Weights of a small GPT-style language model, trained from scratch on English Wikipedia.
Size: width 512, vocabulary 46454, 82.2M parameters.
Training: 840M tokens, 3204 steps.
MLP neurons of a small language model. Each row is named by its layer, matrix (up: input weights; down: output weights) and neuron, and shows model dimensions 224-319. Each number is 128 + 32 x the weight over its row's rms, rounded and kept within 0 to 255. Numbers have three digits each.
Before each neuron's rows, "fires before" lists the tokens most often just after its 100 highest values on Wikipedia text that the model never trained on; "fires on" lists the tokens most often at its 100 highest values on Wikipedia text that the model never trained on.

fires before: "0", "8", "4", "3", "6", "1"
fires on: "2", "1", "0", "9", "8"
L5.up1230:114140093141143144115142148076172132124088109203186140122144083118203201161109124174163094156140157099109089134140091130171090179122126128093162111129113124136117096090060123112107130144136163093152110076110080130029107109102118124031127137125180101166125156079131130131148173109168170101
L5.down1230:156145115153211111122189107134105133142107115145148150125093062133091102191188150111107121124068109114170125171170107130111161073082187134119144102140156118150140124129114139104148101116130151070147134097130181062115067122105161163170160131130089160142161148186196063156165113192110084167

fires before: ":", "3", "2", " |\n", "1", "4"
fires on: " ", " the", "3", "2"
L3.up1507:168087157093146104079170123123123154150108142137140146131119086061103149135131132176138146161116177146127151149134168102082134162113148082158100122122112105146147126115148069155156079105117168141110136125120136144115140104072125029107156174117133114127102128139155064092152139135132108109
L3.down1507:130061158114096096149111116131106116159137082151159083143138133128106129184097133091095151146079166156147140107119174090146174139170105150164115107095088137134141137105140108111109123112159168206161140081157146114175184152030186122078184112118086178103129148166112148125193179140120129103

fires before: " |\n", "2", "3", "1", "–", "5"
fires on: " ", "2", "–", "1", "3", "4"
L3.up1343:116100098104106164094123132136147071110091095179140150161198120133154178150147159142112125150166149083130109116130173130172121111113118150123158139149098079161119110101135150133178212112157162102117097067109095108077087089130159091077147120096188123135155088112186088129054195127077151105
L3.down1343:096067137102106124094113122181166107144093135116132166195165114112117131172114110074180146086094139119119117151120114158132111156124108131101136124090140064136203148156161144122119102061161113105108144145111121141104105198073132139137088116083162088079162098119127130165083126063083065143

fires before: "0", "1", "2", "9", "th", " the"
fires on: "0", "4", " within", "1", " North"
L3.up1209:113092113083155162101136187132213115146127102148143158190126160141107145135098094111188151126140187103110076177162101229153109148099121093161083101111172172172087091162144090093201132139065177098124106093147140147148074083137125126136151080148072103120079163094164156112138145142204107045
L3.down1209:197129123143163098142153109077148120059149197150113163151151116092144112114110203089082123102139058156082214142150165080098094147121128144114122104084130177120144128108149183153117143123162130099104149143133116185103131141166132165082107137100160099133071076109104118141145161167197077166

fires before: ",", "',", ")", "\n", "'\n", "."
fires on: "8", "7", "5", "2", "4", "6"
L3.up756:132104157127075113117194108164159102078079095171139127096146078140130117155145165144141090126100160101057071166141143186136070106102112156133072169116153086076127102086122105155120166115118115152148162100121132142085174135125124112085107094147115092112154162130061118156167083142189127091
L3.down756:108162070125154100153149075144122190105133184177160101141101104065100102159145144124148079132123111081107084179123174162185143123169131151051086051119064153091105129079066124172157153123155127156149115110054116109118115156115135135167166151126123118125130125157103108130122113124127139121

fires before: " ", " Is", " Bellator"
fires on: " |", ",", "\"", "),"
L5.up476:143147045174175180100172153117175094141101112113159178166110153093143110089142128090122164168092162151132133113095088154126109124106103096167094132152135110119171135137094125092142091132168134112108129125222059131094089151152053104113039133112150094065131122144139132124117184172146182145
L5.down476:112149083086186120116100147114177128103120090151126152150118153147101181146158096185177116100110125151125069131087169148088118149215112165103109182069109133128129175142084126179134089130139162128145107113108134109119096142107143156112113144163116108099153128113081055157172121113114172169

fires before: "|", ":", "0", "4", "1", "."
fires on: "2", "3", "|---|---|---|---|---|---|\n", "4", "1", "|---|---|---|---|---|\n"
L3.up118:150111141102127081075130134151219120105097110109170117096122166056136171102157143143155099133114175112116142172035092142080126108100138130116134093136138151093145112121066146073132153144121173122131186163204105128099080123115099131119134093147169115132100119137148119164114167187130177114
L3.down118:118134090092113147097122151117080091146112106106153181139124173113089118212199107124072141133168147191157179076145115108165116152166130145042096176181124096119138142037133129107145165113151142110118159070132136138128132076114097080162145115114149117096138088156109122156163132114169162140

fires before: "4", "2", "3", "5", "7"
fires on: " "
L5.up1440:139131153176127128133133132099132123125067130120176112126152121117102076107185123092143133124086118127073125120101100072150110060115153038129146167113126165113074099120049081136126153147108154085108131115069137115092197145139163088130082131135134152151115194151113103094121159128108129067
L5.down1440:107104153112229103072094103130161121103145137180137142121113167148104180102132145149063134121107146122151089126143137144120099134131223154153116116063169133043127137136123129118140152134093132085135112165146138126164099092054125180134117170127153135095113180106166093113121115061126063133

fires before: "-", "|", "|---|---|---|---|---|---|---|---|\n", "0", "|---|---|---|---|---|---|---|\n"
fires on: "\n", " |\n", ")\n", "-", ";\n", "=="
L5.up675:115145141109153097173144145074116180161093131129144140156106154151121110112096146158169129140142135074106145099077161126136104112107106121131139141127134163133080097058128150117180126143123157146114186076099186117141106127144082167132101159157157105174126086146080125115093174143138091110
L5.down675:104122155153171113105214126198113133113142165157093124153107101139143130125134090158115176127121128117074162105172149132118174140117140114164141138125169110167108145150156156164137135110147103168154097177101100092134113112169126212094172185121167125041135096080124185119115149116093128149

fires before: " ", "|", " DF", " MF"
fires on: "|", "|---|---|---|---|---|---|\n"
L3.up1849:166166098171118099115192146135126172154061116187136182122150146129093104115113105129094103138086104126141138136080091108110034165102108144126111185170140164112120119159183054125110110145151131132054160096113125176120134122108046123143130090153091120107083145135120130156133127113122156091
L3.down1849:153101122134154084073150105037115195180113109139083106149110181155078087122102109127104152144137072100121101124108139110119137150129098131126136079145172069090156110109184078130077118085099136086170105131124131143129130172136067111134104105091119166115177087135064126148098148144157144153

fires before: "-", " |"
fires on: "\n", ";\n", ")\n", ")", "3", " of"
L5.up934:121096110103106124127140154099165170150123125098159114153160170080125055094100145153157115196139166103161143122076140187157107146138065128108164124146101163157134141121149105120126143155135109122088169112079124115076127107109108114104142133164176152103090151068151085059149174164157162137
L5.down934:154072116150119157137174117134148152133163166177081179115089112137120074119185168166061145075149114179151184122155125125155176119132168131171120132123103105170150137079099146142106147067094064130166105080210121124108081152180072168133086133220171128082161084113157164080133110167164186138

fires before: "1", "2", "0", "9", "4", "3"
fires on: " ", "0", "9", "1", "2"
L3.up1607:120115180100113162112133145035055098141135111149130107159153219188086100112101164096107122093207152148156184127112120099047149142147138116114105117119098126125057144100152095134150182110177174139098118136156096123068080164053116082129135094129201132120180170145189092104094094122119137128
L3.down1607:073101106118168138130155186081130152058174163070191082122144150119118130107118155055159113077141118093118084132101063153108107158192110111172160088132058111163150145214101136088147114152121102061155084082106097188135128122153116160107143181121121172171109127090144109137118094160103105164

fires before: "1", "0", "2", "3", "5", "6"
fires on: "–", " "
L5.up820:171198092162138146065156177104136194140133116140193114176143145129109102114107170173110153149137123121103140111074122089081110132068168145145167193111132128169082151155096143100155105143117185137039144129149129156141116142202123148093099179116132159132141143126136122128084118144147104194
L5.down820:126104098120253110091131097150092171107136083123121135136104125118105149145146116160165211118088152069138095109101083089147095144137255173116161126088146097120101154045132151149076136126095122124167109151109119129133099119110143149098131171140165171105164141158104117155143122057118109107

fires before: "1", "0", "2", " War"
fires on: "0", " ", "2", " World"
L5.up160:146123131146189108127114186083136122150170128166123107080107137101150135155171141126143110127137191065114123134129120195105141088049088163143090080147072052190172120148051122062133098133135189112165153134088136133080100079113138170140100124074115094073151155090106142151112136103171090094
L5.down160:090165122158138141123146140159088123131152110156161155191169093145128106207094092149070121154136104126119165101130139120169193121121136149173065122116158109166124125115156144118101112127163179103106092135143163147110054141118173134072104168164138125125133171106169197109107135190085125139

fires before: " |", " ", ";"
fires on: " |", "2", "4", "3", "1"
L5.up480:131125119162146161120096150106091096117154180116200103062194082134112062130164175178145089138130120075135111176154093098141149147122160128161166211154057152093093131179156140115129162092104087137165082053121068140090176092113132104126188098153124185140097129087102120103105058138191163100
L5.down480:109099107151126073125141091175114146127140046143117110140124125109108102099139064176177079090119164169120195116125136141129112148161124124122117058154087104110153120155122170102107081093182133079149132113103138112123110130117153162136194132141063068166227093111120128173155117183145141104

fires before: "1", "0", "2", "4", "3", "7"
fires on: "1", "0", "2", "9", "5", "7"
L5.up320:124132131177112124112117202105166090067112144083182162167114130155124127183114122144132143171148177087134135148179145153186122143121126107134124141105108116104151104211123152073118143174127143092162126041161136092130160137151072130124127154127153116133152150096086144125167081102150104129
L5.down320:113157109126175068090156112147106097166079163135134115111121138153127124121081124112134117128102170170138157112147132159094196090109206139083125097167092137187131132132161086135124091165158118164149090163071119192101156178118145150111148146083149132137118136141147228072122110152057119131

fires before: "1", "2", "6", "4"
fires on: " ", " at", " as"
L5.up1292:151132160104151116091116126080156162096105125130138099051158067131125115113106124117179156166102164113137181145071092130086107117127142091130157169133165124116163165101142113082154120107115172053065144136118140173111153182123120076099121163094121153065089166140147105174063134139145176094
L5.down1292:140123150108184106134129100102130101085161134107192159174127096097072146121164131103160148126130136130157099123170154128169161108144179086127142152132134130047147104161110137096172149175090119127103131155157144155152072140134121161211148168139127171155145168154162114130117104114161138107

fires before: "1", "2", " |", "–"
fires on: " ", "9", "0", "7", "5", "8"
L3.up1010:176118146111105108154109148119136080116098099122175168137164122089082130110122077111102128112149172144157189158123154142074137110124133107190082141149141139146172162130078043056131143145178118096086131120120136174126159162062144131134098091151069164180127187117134134101058143154158125103
L3.down1010:105087105066178076106187147144119086094172140107088109105069122114132098092137133097118176134104150139104119085148107124191082073076151117095113131092133135078108080131087125171094098133136216120138122181155163099131118159078081102098071099132169115076085154103164077145148171103185086096

fires before: ",", " (", "\n", " |", "."
fires on: "5", "7", "8", "2", "4"
L3.up1217:144085131169102092125145129124107127099123131122143183129163072131179051130168108137151115144114125113073150139136127186181166187157086107139092138116175139156096133186152090118126078135133110127129131099138116104102146137078138088092093061107112114084090115085072116180170100168125126094
L3.down1217:066157111154134084125183107165140124156116092104130154125144120166129134117181134161112135084108140151156148172131162140134055132109088138096073111065161174122115146134062076148101172137143125106113108128080120172126083149110138173126137125145098101169167096147135057066165174131194195164

fires before: ",", "2", "1", "0"
fires on: " ", "2", "1", "3", "8", "7"
L3.up1014:124128148114081193114175117073098117120152108122176112173168157112150053138102141114142145113138234118102140097153137154141078171057153154174139134104121150076170179139072103155120142141175148134109124106173152130165102104073165139152085099093162071151053153172094176156138150175108171159
L3.down1014:163146133105160154155105148175164231145109055158170136097144122123113093146121112098148132192138125159131170117116109165071124102183205096054156071150152157142123104070106141121125166068133093119182117169124073156163059137147107131141078140140106144137175181088135053150106080153177152123

fires before: " ", " Total", " —"
fires on: "|", " |", ";"
L5.up1615:100119076050102114111145127104145154138146118116193167159071111158102132128152189115184063109121145149173090129160153133155124182120141130089104037136052142141108130107115094067107122089166073120107173073144126132084131122143070147115124137143189101142069114155112120142136141163145178063
L5.down1615:202158122135131141129133119095071168137130160139123101120127138128024106093134058156168108073117119095109127209100143121163095103183105111137106053133173109091077116157091138113148213186153088175067077087093172138129108166096179132166125096187059149079143122124098129122099115072075181167

fires before: "1", "2", "7", "9"
fires on: "–"
L5.up552:137091166141100176068155173166123165141126103202175118159175157131109131126105130165076119124154140079080184094082141130183138129163128101130087175181160115093151116107114130129138064140113144100082151104142116173130114097167097126190061089115153069081090139149101151091109148143127166072
L5.down552:146078141130135116129136091142078046091127125127118183124161174059159166152096135093118121113114141106117145123071147104191094119113084080174088120147088089146089133144218160075083114128121188165135135136083149117194134139053170184112129119159090147111146142108101170088168187113058123107

fires before: "2", "1", "0", " file", " L"
fires on: " ", "0", "–", " of", " |", " Upload"
L5.up312:082123108145085159117147147140149086152131164141144173203083092186182135119105094154113191163107141129092165136180134142154108139062079109192055115066161137092150076164124104083143111169129188139074238059107128120143141132103140125152077122147099109075084101154095126096166085123100174098
L5.down312:150150088124142112153153100159163116141118151140113123138098110123040119131173093130176130169138166103159141175176125111154065090151156162127128121169152099150082125167108158083128097121113109099150083116154087133111108174047142176096176192128164165141099100113167123141098095084137101146

fires before: " ", " |\n", " and", "in", " (", " ?"
fires on: " |", "\"", " (", " ", ";", "\";"
L3.up1573:197169104115143169107203108180120214120135134181156130115107091155127094119114124124143091081137100166136103126152079147128133122109082135119094086134120125135132078115102152140131095095116201144154129097151089134137077090117079074142091116172166150067109083072117135147082164115155165104
L3.down1573:093070118050255135141079149121087088123104095127141087096140144139119147166128189050094138082132104112139152131133145109140152078146145112135131075124123127164137179076137151169108109160073119079103095172186077142102175108149107126072141115088125097099113150170075083180199113109100164235

fires before: "1", "0", "2", " |\n", "9", "5"
fires on: " "
L5.up422:144141100178138107097113141106130114164055137111112095069145099145122148117106051104114148146177089155100126070079137159153114133118154130142139154121105189143128132138101113107137149109100166091096144139117100103115185166168128132195126101134193166086074149141116173169104097165111168131
L5.down422:093081089153198146124102063149100115147126163197114113196105138166124152150122087173111189129134111101133094145121108085097082135130209191158101095124146161114124124144093103148125154121110099134110126147158174123189089172110180158127152171151109179109114179143100100114152126040141110134

fires before: " |", ":", " the", "1", " "
fires on: " ", " of"
L5.up1073:151174081121100203170141166135139096086154122087174103149158175115127063138114161188129084170141146110184089105112151110124188096092112118141130049139138155145166120211135102133136131102129157107112102124126078128110073198086122125097125093129135125120134205117142084155034199171127144110
L5.down1073:137097119130051092111104094109136120148156129167108156198082097127091163125133128145143183085161137067111182169111118223121097195100112158128134095148162180120127161114126121134052114123160103151087093111147097131136162168158111139117090117067144135137166115102189160141122131130159164184

fires before: " ", "3", "4", "0"
fires on: " |", " (", ",", "3"
L5.up59:106150094158113101112166145103129154155137112134189140077171139110121135156171097144135120155082116071134157178086090146066150130093103147067166149184123135112124196102101142104075152121111167133165108073143154124096139070123136155119179119137168167131184080104078071136126140152202164157
L5.down59:124096146106140141122087116180152167181140128104147115136049138154156134158145099157197081087115185109160180170107171146116073116149071177148097084169152107136096134096115104121143090166164132181109092187126101133160118155172109108106108087090121171152155140119144162139118138138168115089

fires before: "1", "0", "2", "5"
fires on: " ", "'s", " with", "0"
L5.up1965:176172169182173120084161144095159131111043110063131164137151114120074082096094169137188123090122111125153107149178112151096127081149157140117109103221095088152156112181097103109151130126195116103105156134133076150080116119094113101106112156160133163140137112115078120165108177120113131082
L5.down1965:143137137094197137150073156138099148091162128179107072115135162095113109090170128140111132156120184202101109139093063056092123122097208146110131109154161112106114079135080129171173070099161137090148152160116113146149150176045105149163118118111141132127153170158134154146087124121128117099

fires before: " ", "|", ","
fires on: " and", " |\n", " September", " July", " August"
L3.up1840:151100100108098150094096140086157103098151120097149095151152161099172060122108150103177104064086116149150167078054122098102156188176131111153091114188128079173143146102203149141088152110146121126126159042101136125081140102164098148130128100176133208132091128149110149103138142105149154134
L3.down1840:120127063096171058196142085071138167122103154154159130114153119104122139120148081090145115137175159134173129121125108109144115126145177170137176091122071141105127118122130136094118085114088130141152115146147119122119093132134156160120123123121100169113106044099145113121111122079119164175

fires before: " ", " number", " the"
fires on: " |", " in", " at", ":", " by", " "
L5.up988:173146148123116122139184140161119177080089144133149064132128096096149075109080172132142160123130120082169186175094159181127092182082091129133128146186074170161123143136085070036105117118174090116110082102091158145141156150118094112127139136152041126122173169120133094123063087160161166126
L5.down988:122102133126123084139121137072094116116112145141141165150163119144136125116121138128128147144072110099127128120114122097151142081114110161134097143064149094073143145091106156153094097139050158108123159113205122104120133121139120174089113161136156142065067122150162127174132148090140192157

fires before: "1", "2", "3", "7", "8", "6"
fires on: " ", "2"
L5.up947:106152134123110174090151105136125172201144108148145103129136167153109130077090130128108102103150137092103132095118129103139146122148081139179121130097127075122106166134105120113105059131089182046070178127198136101141177136130087143130125126150141105107089148128111179164116118114087119102
L5.down947:166093112135192134170136132084108070137180109141145128119116081125091162106075097090154094128106151132137113152071134190113131131139181157111207161147124125109096147167119129154144083160099118131093146115115149130119142116127106089154131117130144174114148174054173159124133135122163082177

fires before: "1", "2", "3", " |"
fires on: " "
L5.up1136:108107127103133181150143084116102088106118166137136112106156150127111133119111137141087082142178169148114138099113105103111169083119113128161086169142060075133186126138076152167110144099138129136100112133147102156117111109118088151127112135116139148086139187119134130134102133152144158147
L5.down1136:071197124144219138175117084125096124122177132117127159186151078105095107080178139160107143146105089140170127127133097178157218118179238135145133091069140148119137160140099108171106152138129129107105091138161121073118125120067083136148140106125122181081062185140151082146113168185092112104

fires before: "2", "1"
fires on: "–", " ", "0", "1", " to"
L5.up282:152115152174128119093095165157180178133123162136111109155083060110154139153106140203179194127077137062116196149131117132112140108087105146071118142142151168151124096158107115138107133105109124060154178122088095119150130153188165107125053120098079133157100137127146112125078112135115147128
L5.down282:200143124136147117123146161089089120177185155110155104123049142107157131132168110139126130096156154113135140102119116130156127098121157193106162075090165134189112089134111093112105120141168147171112102194115146195162100114150113114174101161201185158080116113143108104126118107084132105158

fires before: ".", " |", "ª", "0", " |\n", "1"
fires on: "2", "0", "1", "4", " ", "7"
L5.up1062:059160081146094155106151158112148101065161167109155173164135101094154113182165174123102194136151123122095103137075106146166151105156098170136128101151077166111100113175113145139178169116142118117149074093085105166086145112119101121097162070171091149157154120123174137073122155134094173107
L5.down1062:130095154159139096126121065176088112173160114109105144079173117085109157099146142108136099125134141155080150154147154169137140131096138079137164085102077109121133174089096148155149132095148206157168117118121127162115163176115184122142151133116168110181170097114134060112105141153179144148

fires before: " ", "1"
fires on: " |", "|", " January", " "
L5.up1778:223076163193139081115177141128110135125168135109157122121130110102105142105091109149142178077132113115136073120104129205158073193139084070097088138150122150162120134126112109082097146168127125152133190161120119169091088131106060141123145088143114168125053188097122160181092142117148186146
L5.down1778:147198176120176142146109161106105116144145100116115122195171123113082146125178123152119159107139119145097077136135106168114065163130115211154162102158106114056093128135142088148099140081130160137184166202166065099229079116150117124126178138126149095095130025158153118175163147140126163183

fires before: "0", "6", "1", "5", "3"
fires on: "0", "1", "5", "3", "2", "9"
L3.up954:155187122130134096137068098189118094076111109154083173085076124155135150107098150134174171069105126101172108156074104151101163078113115108104072167185135146103097123171168114146134130095140075120116128083183156150109118098104142122158122148119182085143103139166126137123107147173171130127
L3.down954:120107058087070185144154163132142121122110088122120115145088117130162105107107156108150192152169154112122116087109075132159114110128144102109117120143065153107134112085141090127170179126155160121058046073149138150110125168211118086168098095117124149120118131089111111150137085144150123110

fires before: "1", "2", " the", " of", "0", " "
fires on: "–", "-", " for", " part", " of"
L3.up538:130099147130057157050138171160162070115110100212204182124141130124171116103161139132091141084151158139124129115154083139110154112184113140144105114092089089152104156085129085116166083119047100032121129166098107137101140138115141113161112068163124136138161181160119136103113102066159136066
L3.down538:159155101133101101158142140173142165068098169182164157139074110098107082176172068155090149124135126066124083132092097172103092120116143124123124094097175109093102165129157102060124096147162108106150116121145137077083136156098174150138127133108182144125137095089109150092164079140133149065

fires before: " ", ","
fires on: " August", " July", " September", " |"
L5.up351:088145114141149162089197119095142160182070113096165097158142143118118076092059093106157122076112182123133137110193127103051088113166104137124128096133116090202087100108148147137115061159116148164147153051117123165075146086101132129114110146041145153104064197088089164144071105070167185125
L5.down351:154148109122117121150136084114172135148058120167107081128139131117130098157110108157154180096137131091175115133100093148126096115087099136125160097081166101158076112125172128109114174060103119155089118195106134128142118108101188145132118185077116157142096134158206140098149116117116124125

fires before: "1", " ", "2"
fires on: " ", " March", " October", " was", " February"
L5.up1505:159114058114089119133136086162154139141175116152130077171095176176101095135110133082118095132146161107086137100065136168104134143122133121131114083131026151130157100130085056110108161109180085076162112040125155147144066100099031144144143142173109098149154176106104133178118180136149134111
L5.down1505:141101114129188168108112095072109131102119115158115132173065112089108087120091105160163131126136170176115095100146181120113127116155110124166159130086154124126094130084108173130102109071133188112182115113159148112108212164090167130121139150098148123144110090065145110096118122083119115103

fires before: " ", "0", "1", "2"
fires on: " ", " |", ";"
L5.up932:181085116142140144127121093129165156133061078166126070151139084179112085091109156120118083134080114126114085166128080131123113073132161153110139097131042151112089130126094123101130101114191148108168129079172074131127146155155089144115093139140061130100114174143090155112117114162208204109
L5.down932:161085142155150165115161101126141139171167125157123052186152147124084081146136033103128130168108162157163170138145147083143083123099120155141215075158148142135151054165147092164106092163136094124098092129109159172063119130089145190171114166159153131131199125101157104168168126094162180148

fires before: "9", "1", "2", "8", "0"
fires on: "1", " "
L5.up1938:142135122124082161072101117168119058127125100146155156183131051137147181086110112147152147096135208099113152157134119148124187170114102112123146122156200155134138173207163122157156087130103128129098131093170110069124094104066110124151077123107222164138104125105161101107092135178176079078
L5.down1938:170127111122122075103125159071131130150154124108131183154112122136078137159114159132131110112151126101137136167074185177139110117145063107119151101098130125134107067175083131127136115100116159106159090107156110093138115134095103110147126080136106118161148133093144032131139186093141155089

fires before: "0", "1", "2"
fires on: "0", " "
L3.up1557:181122136096107137125161160142074148164113074127118112135103106134092144147087089121133098128144146068090139128154104101156123167195138139072055088090178151127116037117124058095104134074128117147076128120148088120108145144085090044145057112111134146097095136122143100100117134170143118126
L3.down1557:096081082092124108081155117101135131091115173222110032146179128146121124100101109104097142074104127099174157141133135111132096171138077196081145132107148100135116148156162132134134127142114184109120194135096164116150078138102104113142074157101196126102136125105143132103161169151172131125

fires before: "1", "0", "4", ".", "6", "9"
fires on: " ", "1", " −"
L5.up1830:178102096113108086110126138085149078116084180120139179126119153144094121135154071123142134127187151121129099090135101126097162134057136100159115166119140109093148122171137077142120158112118129092120189165086127186136097151120131092144159142145159119192151182119084123110102118140134089054
L5.down1830:137183123136227085179166079110142111082127109143117144176094081099113144099089150142055144141167145128143039116129117140108139146110214159086153134096093078089168120121103133133059154158090097116180094090179113151109116144110167139149180157119138111130096134141160118119154191165160137166

fires before: " |", "–", ":", "\n", "-", "°N"
fires on: "3", "2", "0", "4", "1", "6"
L3.up1779:168131147139133144127125130107178053078118125127093168121105114165163145093118150122114133119109145153151084137144110126131149089202106101185029175125155118214108120206076116137156120158150104150151114127129094084156080087106096158108130141152109114115127135054126157078128095131136111121
L3.down1779:159162092134088103145157050162129172118072069088118185085124120128112094097153054128128089137136113187109157167147180120126119175056069145088155096127115138116145101109136094138127149121120130191143121131153189060100094192146118121194095105147085136106124135137109156157109159083158140160

fires before: " ", "1", "2", "8"
fires on: " |", " "
L3.up389:189126143121109109090087117095099088143070124080118148124169116160099136157112068115126119146129149148122094159108119129112071123127099064170098139085131157109114147143107090109140146125154196098139158143136151146077104155133157144124147147127077128128119193124124168073085076140092175082
L3.down389:085167157136180145102097155097096151098107126165048152099101124110064147149116086175129134146137127133100108149159125140140128156114109124100166096072179116114129105142091096121022127145156110171093070143073170115157061183147200119163127128121140158093173162179169119145098131124103196126

fires before: "0", ",", "8", "1", "6", "7"
fires on: "1", "9", " ", "2", "0", "6"
L3.up905:166112155138101140081222117098097144120127154176123128110180154139132159091176134104171109127146117096117142118135102127112121119106141144144137076104168148115169167186138133115106176110110134121136142113193112173071065134127089108101172155168129089166072148160201121187093139082118149093
L3.down905:138111094179136153143108120088180172132125102137104150088088150089121145203180072120186092162172156175107110104121171154089120161097127112082126164159076127088138085064107128135164111173140145098109177142115039133109137092161112134103156102134171177158110163108112168127088119180112095090

fires before: "2", "1", "3", "5", "4"
fires on: " ", ":", "2", "1", "3"
L5.up704:088157136143135149063172115074145164187066142142167102150144122135111112112102143158116192143109122171122168154093102168180127117121094160145134176183160139060144126144120106139161135169147169088128145138148118180117125152148083179121135127092160149112115181158102083100128105099134157126
L5.down704:169113105117140118105119150161143109147109146097172176178131095158095058186084121123159155167146126068145119088141106199093050127124140165135086068150136127117042118023099102149117115143153121160154125047099071123134180089071131104193191161158155110110119106101087089157124187177078111144

fires before: "1", "0", "2", "3"
fires on: " ", " the"
L5.up635:152105121155135171153111162110151117135141139106109118135097056157093080101085150140127116140138088122169194108151082170119109115120099107156133146148096152210155094146197100055103105148103167100078101150115106146114159115119064095182090099063102119116128136159136154170114139116128169157
L5.down635:080153099131133115117105136170149094163170123134092115162132104130141170034164126100126160109070142119111097141163127132187069104138150141143157199169173113117201087178109102135052168136103133130130074121107095165119160152111095145112081173091195176165082085122156187177104065110129132100